config.yaml
num_key_value_heads: 4
head_dim: 128
vocab_size: 8192
tie_word_embeddings: false
init: "uniform"
init_std_down: 0.00439
beta1: 0.9
warmup_steps: 417
decay_shape: "linear"
max_seq_len: 512
train_tokens: 900600000
max_steps: 13743
MLP neurons of a small language model. Each row is named by its layer, matrix (gate and up: input weights) and neuron, and shows model dimensions 0-95. Each number is 50 + 10 x the weight over its row's rms, rounded and kept within 0 to 99. A neuron's up and down rows have the sign that makes its largest values positive.
A block is one neuron, or neurons of one layer that tend to fire together. After each block is what it responds to, as a language model described it from the Wikipedia text at the highest values.

L5.gate100:32 46 51 54 50 50 63 46 50 57 35 54 45 41 57 49 46 72 64 37 49 26 40 44 59 37 38 55 47 49 45 43 51 58 41 69 38 54 71 56 39 41 47 64 56 52 24 41 69 58 59 60 46 38 66 60 47 53 41 38 49 71 58 68 55 25 48 42 41 59 39 67 52 51 56 47 53 51 50 67 56 67 63 66 44 49 60 54 43 60 50 52 52 50 39 82
L5.up100:56 75 65 59 48 43 42 34 41 55 45 44 61 43 53 49 52 41 45 49 43 50 36 45 69 43 45 39 57 56 47 40 59 65 49 63 43 64 55 57 44 55 61 66 57 45 41 38 29 74 64 69 52 44 53 49 51 52 46 40 49 42 62 63 52 31 55 81 44 61 34 46 46 62 30 51 45 42 62 52 50 65 52 52 45 42 49 55 42 53 52 35 53 66 36 49
Description: Final digits of numbers

L6.gate138:57 27 42 45 36 43 38 38 55 48 63 33 73 57 54 52 48 73 53 37 46 35 52 46 44 51 45 45 49 43 44 57 45 57 51 46 46 44 54 38 42 58 52 68 68 48 66 57 62 47 46 47 37 53 52 45 58 60 39 29 51 44 54 48 50 41 61 47 49 54 35 64 45 48 33 63 63 55 51 62 55 38 42 55 55 73 52 58 46 58 58 52 44 42 67 50
L6.up138:52 54 35 43 40 54 49 54 53 77 66 42 44 64 68 48 49 65 44 62 54 59 52 35 57 63 32 63 35 19 40 57 41 43 39 61 42 46 47 55 39 55 48 48 59 55 47 40 41 54 43 59 66 59 54 45 50 50 53 52 57 64 70 49 36 44 41 64 40 49 51 54 58 44 47 74 52 45 62 56 53 47 43 60 48 57 50 50 40 36 52 58 52 42 49 61
L6.gate576:52 68 54 59 51 51 55 35 46 46 35 30 62 51 40 36 49 61 55 55 45 56 53 46 56 41 54 58 66 58 37 49 45 44 65 70 47 37 45 58 39 40 47 68 73 54 44 37 53 60 69 37 48 42 68 57 41 50 58 40 43 51 64 40 45 51 62 67 53 47 54 76 65 45 53 78 49 48 59 58 58 46 45 55 30 22 41 38 34 55 65 47 44 48 52 47
L6.up576:34 49 56 56 57 51 56 69 44 48 45 64 62 73 58 42 37 55 51 50 49 45 36 41 45 55 43 72 61 54 55 68 34 59 44 58 40 52 40 33 46 65 46 31 47 55 34 44 51 54 45 48 56 48 58 55 54 59 45 58 42 58 54 52 55 41 45 50 56 47 47 41 58 65 55 51 45 45 40 28 35 59 53 42 63 39 52 38 39 56 45 68 50 47 56 45
L6.gate837:45 62 60 50 46 68 25 40 42 38 67 50 46 51 47 56 41 67 52 46 47 52 62 59 48 48 58 43 57 60 47 30 30 46 55 51 57 50 62 43 58 47 41 54 68 43 45 52 55 55 46 49 53 39 53 52 45 37 61 28 51 65 68 38 43 46 49 62 49 43 50 54 46 60 43 44 56 49 45 50 68 50 67 49 37 64 57 56 36 69 57 47 70 55 45 73
L6.up837:54 56 58 64 47 61 36 58 65 48 54 44 56 38 62 62 45 57 51 62 36 53 48 54 45 46 55 66 60 30 56 53 46 52 47 57 46 49 32 56 52 46 49 66 67 55 68 56 38 41 39 45 50 34 40 47 71 48 50 52 49 58 55 37 54 58 48 52 46 59 45 60 40 46 57 48 64 42 63 48 54 60 46 51 52 56 39 51 59 49 58 50 34 56 53 60
L6.gate1011:55 37 31 50 33 33 52 54 62 73 54 40 44 44 53 52 46 45 53 52 48 52 33 59 52 44 57 49 33 46 63 42 50 60 53 56 61 49 56 34 40 51 25 60 43 59 43 46 45 46 33 59 43 45 33 52 44 51 29 44 60 52 71 69 46 48 54 66 58 25 39 43 52 39 38 61 48 47 49 48 52 58 52 32 47 35 56 49 44 46 35 62 37 37 74 44
L6.up1011:48 51 59 38 51 57 47 68 54 57 43 58 32 42 48 42 63 43 39 46 59 42 34 39 63 48 44 34 47 57 55 60 58 39 49 42 57 39 53 45 57 51 47 60 40 39 71 32 44 43 42 68 59 62 46 42 47 41 51 61 50 54 39 41 40 37 46 70 34 34 41 48 61 43 45 79 65 74 35 46 61 57 54 64 57 45 54 48 52 40 50 69 45 61 43 42
Description: Decimal fraction digits

L3.gate4:44 58 61 40 49 53 63 62 64 43 79 79 46 42 31 49 44 48 36 58 49 52 41 48 54 39 50 66 29 70 39 26 36 53 54 38 55 37 51 56 39 42 40 49 40 53 52 41 54 41 40 60 53 48 56 45 36 56 42 55 39 75 36 64 57 67 35 55 34 50 57 61 47 50 49 64 65 56 53 36 68 51 64 52 54 44 55 56 55 46 64 59 28 60 55 58
L3.up4:44 36 41 54 54 62 29 41 70 48 50 50 45 52 45 47 61 54 37 39 34 60 49 48 54 27 56 46 55 39 54 51 57 67 65 65 58 49 29 59 42 39 47 66 67 44 51 54 58 51 65 58 41 42 47 51 74 47 59 38 65 45 49 55 47 63 46 52 41 62 55 33 52 56 41 39 60 62 62 52 46 56 75 68 52 48 44 49 54 52 60 60 39 59 42 55
L3.gate57:40 57 24 54 48 50 54 46 52 45 44 38 29 44 33 61 66 35 42 47 45 40 52 54 30 38 61 58 49 42 38 29 45 42 56 63 45 26 44 64 72 32 60 57 52 51 50 41 57 46 50 59 47 46 58 64 49 51 40 53 40 58 57 55 57 42 49 50 68 34 46 51 36 68 34 66 39 66 52 39 58 46 51 58 42 56 57 42 29 64 56 53 62 48 57 44
L3.up57:73 46 44 43 66 48 52 55 58 47 51 58 34 52 32 79 64 49 49 38 49 49 38 46 39 65 45 49 53 64 52 46 60 27 41 60 66 39 37 61 64 48 47 48 52 51 47 53 56 51 68 53 39 45 52 53 55 45 49 51 36 54 45 46 56 46 59 60 59 66 48 42 35 55 40 67 42 56 63 59 61 48 50 57 42 62 39 34 47 67 55 60 57 68 55 46
L3.gate318:50 54 43 55 56 35 28 52 55 44 42 34 43 74 51 46 60 46 54 60 65 46 44 43 53 50 24 69 53 59 63 57 46 35 51 66 52 41 50 58 51 49 28 73 79 44 63 28 59 59 50 38 35 49 54 61 51 56 60 61 36 44 40 47 54 52 56 47 62 52 41 46 60 60 36 57 51 35 56 50 64 42 40 38 56 46 37 52 38 57 42 43 84 44 54 63
L3.up318:70 32 46 50 51 40 60 71 42 64 59 45 61 45 65 44 61 47 41 51 63 50 51 32 46 43 45 54 40 59 42 49 40 57 54 24 54 60 40 71 61 48 54 44 37 38 35 36 42 66 59 43 49 49 36 59 40 44 39 60 50 55 44 53 62 61 58 48 51 53 58 45 57 48 49 49 40 52 38 62 46 46 40 38 43 37 46 62 45 48 57 55 50 34 49 31
L3.gate887:56 44 55 50 50 52 40 38 46 56 58 35 28 55 66 44 61 60 22 46 40 56 40 58 34 43 61 50 53 46 53 63 42 27 56 66 45 48 42 39 54 46 34 45 41 59 38 38 50 49 46 53 33 54 34 66 42 55 57 43 51 70 45 43 36 53 50 54 67 41 51 38 42 56 47 41 58 70 56 60 52 40 36 44 43 51 31 41 42 55 41 44 42 42 27 58
L3.up887:70 62 23 57 61 47 50 53 45 71 55 46 36 44 39 55 42 51 44 43 53 59 55 52 64 44 66 60 49 57 48 59 57 60 52 51 39 51 30 44 49 69 42 47 57 36 48 49 59 51 59 52 42 56 47 46 43 56 50 51 39 62 61 57 54 61 61 54 46 61 58 50 50 50 45 54 45 35 56 54 67 31 48 68 67 47 56 39 36 70 48 49 55 49 30 49
Description: Mid-name fragments

L6.gate48:48 57 59 45 37 66 49 35 50 58 35 66 35 42 41 46 41 50 57 47 50 44 39 49 46 63 49 60 54 65 58 45 61 36 48 46 50 56 45 45 69 58 50 46 58 66 45 49 65 52 43 53 55 43 60 52 58 56 22 35 55 58 56 60 54 43 67 62 44 42 66 55 52 48 69 50 51 53 34 52 65 47 33 49 57 44 68 48 46 42 47 45 36 48 49 49
L6.up48:48 47 49 53 47 68 39 39 52 41 44 59 52 57 46 66 50 48 56 48 55 47 67 54 31 50 56 74 53 49 49 23 33 69 45 44 40 50 60 58 32 42 52 38 44 38 57 61 59 50 67 58 44 47 52 50 53 40 58 48 35 46 46 50 54 53 46 63 69 59 63 67 37 51 56 43 60 57 60 55 52 41 57 50 53 63 45 48 50 45 48 66 53 53 51 65
L6.gate545:48 25 58 47 37 72 58 60 64 39 58 60 63 57 60 48 55 58 58 50 53 50 57 53 52 54 55 51 45 74 45 39 51 47 62 63 34 31 47 66 51 43 48 50 49 44 54 51 64 40 48 54 36 45 52 53 69 46 26 47 49 44 32 65 60 40 53 60 55 45 58 75 52 56 63 56 36 51 50 48 80 50 51 68 44 53 46 43 56 57 41 38 57 52 38 57
L6.up545:45 39 48 36 58 51 59 35 35 47 38 66 67 41 46 64 60 42 41 57 76 34 40 51 69 37 64 53 51 56 51 45 59 46 60 57 38 38 56 51 53 53 54 49 64 48 57 46 59 37 51 46 43 47 61 65 52 56 49 20 47 64 54 40 55 64 41 35 56 58 57 39 55 35 59 42 40 38 69 38 62 48 43 38 40 49 54 48 42 67 63 51 34 43 48 56
L6.gate758:30 61 30 62 41 44 73 60 45 46 44 59 49 47 65 54 55 49 46 59 49 45 47 53 38 46 44 46 50 55 36 76 46 33 42 43 33 54 39 45 59 56 37 43 45 59 54 38 61 34 47 56 44 59 73 43 54 48 56 55 55 52 40 76 73 57 60 47 69 40 51 47 60 61 63 37 39 52 55 51 50 50 57 54 39 52 43 54 28 75 61 57 59 51 39 39
L6.up758:56 43 40 61 51 64 44 45 51 50 55 53 60 57 48 29 48 40 67 56 52 62 58 69 32 65 51 54 47 35 52 50 54 34 48 56 42 55 41 65 50 53 36 54 52 33 47 55 60 38 41 62 46 53 32 45 52 68 59 40 51 57 55 41 71 66 60 64 48 45 50 53 43 54 60 56 43 52 47 59 56 45 42 41 43 48 55 39 39 53 61 49 70 66 43 67
L6.gate853:29 50 32 45 49 41 68 37 53 49 48 51 36 40 39 53 42 43 62 58 42 44 52 39 36 52 62 31 45 47 40 43 54 43 66 53 50 55 60 61 43 42 47 68 61 47 52 60 53 41 45 64 44 46 44 49 49 61 52 51 44 56 58 53 70 54 63 48 43 57 56 61 52 51 71 52 49 69 74 59 48 52 57 50 46 54 44 41 32 57 38 58 48 56 56 51
L6.up853:57 51 43 48 57 62 51 39 62 45 51 48 41 48 40 55 51 47 65 52 51 55 50 67 38 47 48 59 55 66 50 66 44 52 59 39 43 55 43 56 47 40 64 68 49 39 61 61 45 50 44 61 43 54 56 43 52 65 47 50 58 56 64 45 47 59 49 52 50 62 46 53 46 50 65 45 65 62 48 66 56 49 51 44 62 35 44 34 08 61 47 58 42 42 47 29
Description: Non-English name fragments

L3.gate37:50 50 34 53 45 50 52 48 45 42 46 36 46 48 57 48 69 76 51 58 49 54 50 45 43 45 51 44 41 33 60 55 66 41 37 60 54 47 46 56 70 28 61 47 65 57 59 54 67 51 45 47 45 55 47 56 54 43 43 35 31 54 59 56 50 46 47 42 57 41 54 31 50 48 50 61 43 59 29 62 45 52 59 50 51 49 69 60 47 38 59 50 52 50 75 53
L3.up37:61 46 51 44 43 48 49 61 49 58 49 55 50 36 46 49 64 54 54 54 49 64 47 41 65 63 42 57 71 40 41 68 33 53 53 50 45 69 41 53 30 49 29 59 58 44 58 33 57 67 61 56 23 49 54 53 48 45 62 56 62 64 42 47 50 75 47 62 40 67 30 64 42 53 63 68 53 51 47 63 30 42 49 60 46 51 47 38 49 65 57 55 63 52 35 59
L3.gate356:53 27 53 69 66 42 55 42 36 54 57 47 53 44 59 55 44 61 45 60 76 32 55 42 52 39 42 42 25 71 36 31 70 55 60 40 50 51 43 63 47 34 40 46 61 60 61 65 40 43 49 59 44 67 53 65 48 74 59 60 38 68 36 68 56 53 50 44 59 35 57 57 43 42 49 68 32 36 41 55 48 45 51 56 40 64 55 44 51 65 61 56 50 57 60 53
L3.up356:47 61 60 59 52 42 62 64 70 52 54 45 63 42 59 51 47 32 44 56 60 53 64 44 53 44 48 54 59 66 50 24 32 52 63 50 37 42 51 53 51 51 55 45 35 36 45 51 36 34 51 38 62 40 45 65 61 64 51 58 62 43 50 41 69 50 52 50 34 52 51 39 59 48 51 26 39 42 34 44 44 45 65 35 59 44 47 47 64 38 46 47 46 66 59 39
L3.gate645:41 44 46 48 41 36 27 55 52 55 56 59 48 50 62 39 51 60 54 48 53 51 39 49 33 35 62 63 53 53 52 44 57 33 38 69 46 42 48 47 46 42 24 57 52 54 60 50 55 36 43 63 38 46 58 51 43 51 60 34 55 38 37 47 42 51 53 43 37 61 57 52 48 38 49 50 43 34 78 36 39 57 43 40 28 53 69 45 38 43 59 37 51 47 55 45
L3.up645:51 50 50 59 70 33 54 65 42 61 60 38 21 46 47 63 32 45 42 46 54 48 27 53 42 59 78 50 40 63 44 36 54 46 37 45 60 34 65 62 48 35 63 23 42 55 48 40 50 63 51 38 60 58 63 52 33 65 48 44 53 64 61 54 51 59 56 68 56 49 54 58 39 65 39 43 36 58 34 55 64 48 53 42 37 40 54 45 43 57 63 56 45 50 54 55
L3.gate981:60 48 57 44 46 54 67 51 34 49 47 51 39 60 49 64 43 53 37 57 45 37 48 31 42 45 55 37 44 43 51 52 53 49 63 58 46 34 49 20 34 47 53 38 52 48 48 67 47 33 43 49 52 42 47 39 43 45 53 35 46 61 66 49 51 48 44 55 50 45 36 49 44 45 57 52 60 42 37 49 79 53 47 71 49 42 54 45 26 50 44 62 52 32 48 60
L3.up981:54 44 45 52 46 52 38 50 62 60 62 46 48 50 42 44 41 51 46 23 56 65 52 56 59 43 63 54 34 45 32 37 36 45 54 63 41 55 59 59 56 58 46 55 65 58 49 34 54 58 53 64 54 47 49 34 47 44 64 48 59 56 52 56 56 67 47 58 28 65 65 50 53 51 50 39 43 32 46 65 23 47 46 46 67 63 49 65 48 64 74 34 30 56 61 47
Description: Mid-number and mid-word pieces

L6.gate244:59 46 52 69 47 58 52 49 66 46 48 52 19 47 54 49 49 54 46 57 42 51 41 44 48 44 53 39 44 45 48 44 71 36 62 57 32 31 56 53 54 56 58 65 43 43 58 59 43 46 53 62 31 52 34 58 45 58 60 31 38 35 43 54 51 41 51 44 49 45 54 67 44 53 62 46 35 42 46 52 61 45 51 70 28 33 30 40 27 53 38 62 62 44 37 43
L6.up244:42 59 46 48 66 49 40 47 43 43 55 62 29 20 68 50 58 49 46 52 50 53 41 54 45 53 41 65 41 66 35 36 55 47 34 42 30 54 63 62 55 70 58 60 66 44 46 44 58 37 44 36 55 46 60 40 34 64 56 33 48 32 64 50 22 44 38 31 55 43 46 65 69 42 41 63 47 41 41 66 52 73 42 58 43 48 60 40 40 65 54 54 48 53 54 36
L6.gate602:50 52 60 50 37 45 52 53 46 65 31 49 50 47 72 53 50 55 55 50 60 42 59 47 55 34 43 50 36 60 40 76 51 38 57 41 47 66 69 58 37 36 52 36 53 56 50 44 39 45 47 55 53 57 39 36 57 56 45 49 78 41 57 52 54 43 61 57 61 50 40 49 43 64 74 44 43 62 60 59 69 54 54 49 56 35 36 37 41 60 60 50 62 51 52 60
L6.up602:47 48 43 39 69 60 51 50 58 26 34 43 60 34 29 48 40 48 55 37 38 41 43 51 46 49 29 52 51 62 56 50 46 54 58 59 57 59 54 47 58 57 51 46 60 28 52 53 66 53 48 50 44 52 57 37 55 55 54 31 45 58 66 71 59 34 59 41 45 32 32 52 63 34 68 52 58 61 32 51 42 53 45 51 34 66 43 48 47 63 52 69 58 53 51 45
L6.gate645:65 33 56 66 55 67 69 54 51 63 51 24 51 65 49 28 47 62 50 51 62 57 76 36 68 27 57 40 46 26 20 45 71 46 56 52 48 68 65 63 64 46 64 52 63 52 52 57 54 58 58 53 61 54 45 45 44 43 38 65 41 53 58 72 49 56 53 42 53 52 44 65 47 57 44 53 66 53 81 42 36 48 67 67 31 48 36 53 42 39 46 54 74 55 55 50
L6.up645:55 49 50 69 59 53 61 43 60 41 53 54 47 45 54 39 75 71 35 60 36 42 62 59 49 59 57 69 43 47 63 46 45 25 39 49 55 54 55 51 52 46 71 50 48 59 75 51 47 36 48 57 37 49 72 48 50 47 52 48 50 63 42 67 43 64 52 40 39 62 43 65 48 59 63 52 54 46 45 31 60 36 60 74 41 53 35 47 61 44 45 43 25 67 31 68
L6.gate832:47 38 59 44 59 51 41 38 58 64 41 39 56 46 58 44 48 49 47 55 36 40 43 48 52 52 39 53 56 38 23 45 64 43 56 62 47 58 34 47 59 39 66 74 45 38 43 47 38 34 48 45 69 42 34 33 50 51 48 63 73 36 46 29 53 51 65 63 33 45 46 48 30 55 55 52 48 63 58 51 40 52 60 54 57 50 33 58 50 42 57 52 56 49 45 51
L6.up832:47 50 46 50 23 52 50 47 46 42 46 55 43 58 36 47 53 56 26 54 55 37 48 37 71 49 57 46 62 45 46 71 50 45 57 56 48 45 67 48 48 29 47 62 42 78 57 39 71 48 51 47 40 65 54 62 53 50 59 40 77 44 60 81 51 40 47 60 58 64 48 51 57 50 46 55 49 63 47 55 41 61 48 56 47 43 25 56 48 51 49 50 64 63 53 64
Description: Boundaries in structured lists

L3.gate525:45 47 38 47 42 43 53 51 48 47 53 52 40 38 40 57 55 48 46 59 53 40 57 51 58 23 43 60 42 35 38 51 53 52 42 81 32 32 59 48 56 33 53 45 55 43 65 65 51 67 52 52 52 36 70 50 50 51 38 56 50 49 47 62 50 53 65 34 33 49 44 57 48 60 32 71 44 64 57 45 66 53 68 61 42 57 35 43 41 50 43 54 42 57 42 54
L3.up525:56 57 56 37 50 74 33 30 56 49 33 52 58 55 55 19 41 46 53 51 67 42 36 52 51 50 57 43 50 28 36 58 51 51 32 40 60 54 57 55 35 38 46 56 37 56 50 46 44 38 55 51 38 35 44 48 35 59 49 58 65 50 54 64 61 47 48 55 49 46 30 56 49 32 57 66 50 61 36 46 50 48 31 38 34 36 66 58 45 60 41 51 46 46 62 64
L3.gate588:55 57 20 44 25 59 61 33 43 57 54 47 34 55 60 62 43 44 57 50 46 29 56 37 54 35 45 32 48 49 55 45 51 42 48 59 57 44 43 47 45 31 35 43 50 61 54 38 49 53 40 53 47 61 58 53 48 50 39 48 54 57 48 56 54 49 51 53 41 54 29 54 41 57 50 59 65 65 46 58 39 54 51 54 52 34 39 48 40 57 52 64 39 42 44 60
L3.up588:52 67 48 33 32 65 49 54 61 69 40 59 58 59 59 45 43 55 47 66 50 52 61 59 53 53 43 59 56 59 54 36 57 43 54 44 46 48 45 29 55 53 63 53 46 65 43 67 67 36 55 56 32 49 47 47 39 60 48 56 58 44 54 65 40 52 60 45 34 39 55 55 42 47 53 53 66 53 45 57 41 47 24 43 35 42 44 52 39 52 41 63 39 48 65 76
L3.gate591:39 52 55 43 69 45 63 52 73 42 45 62 51 52 26 52 50 59 45 56 55 60 43 47 41 50 63 63 39 46 63 58 47 46 40 57 56 54 43 63 68 42 52 53 55 39 68 49 34 51 57 61 58 46 33 44 48 68 63 64 48 56 42 45 55 57 52 58 43 30 54 58 33 43 54 57 42 58 50 45 58 50 47 62 52 49 61 47 33 62 32 71 62 48 43 53
L3.up591:58 46 47 56 55 58 46 36 50 51 55 49 43 58 63 54 59 40 33 59 53 45 43 55 52 39 39 56 66 51 43 41 71 59 37 55 44 45 60 38 53 25 50 36 59 36 52 44 47 50 57 59 43 47 53 59 47 58 46 29 40 59 44 62 47 51 50 50 49 45 35 70 42 58 62 59 43 53 55 54 43 30 40 53 52 47 40 51 61 42 43 46 77 51 57 62
L3.gate720:52 38 39 47 47 53 54 38 61 37 48 42 57 40 56 67 53 46 56 49 48 60 55 49 66 51 48 49 57 34 40 45 70 41 51 37 54 41 52 66 60 37 60 58 51 50 52 46 43 61 41 47 43 37 59 53 59 59 57 59 66 44 31 50 49 49 68 61 41 64 41 62 58 65 78 68 40 68 39 48 46 48 40 49 37 58 44 37 64 41 58 38 63 60 39 61
L3.up720:46 61 47 69 63 57 45 40 66 44 40 62 55 58 57 50 43 50 46 47 36 52 52 40 54 51 65 64 52 48 61 38 55 27 64 59 35 63 55 53 46 46 40 57 53 56 52 40 61 38 57 38 26 64 48 52 36 50 49 41 51 40 45 49 41 71 51 54 34 40 50 79 57 42 42 47 37 54 59 50 69 62 55 45 33 43 43 50 37 57 61 42 45 48 40 50
Description: Wiki article/section boundaries

L5.gate661:61 54 39 62 39 56 43 39 41 40 49 34 32 31 70 59 36 60 35 33 56 42 63 37 45 48 42 51 48 55 49 62 54 34 51 54 38 58 40 39 48 40 39 50 42 55 55 42 67 44 42 57 51 42 44 41 46 42 53 52 64 68 38 54 37 30 46 60 49 45 62 59 52 64 68 53 55 49 61 53 70 48 53 60 53 55 42 34 57 40 35 41 45 46 47 63
L5.up661:51 56 48 60 39 60 65 55 41 46 41 53 38 61 56 35 71 44 42 64 52 45 53 45 59 47 52 63 49 32 57 47 43 54 33 66 42 64 38 44 50 29 49 60 32 64 50 54 53 34 72 50 45 48 49 53 60 40 42 57 44 55 43 40 55 50 41 40 40 42 46 62 56 49 45 45 42 43 58 57 66 64 49 65 50 45 42 50 42 42 54 67 53 33 57 42
Description: Infobox and table structure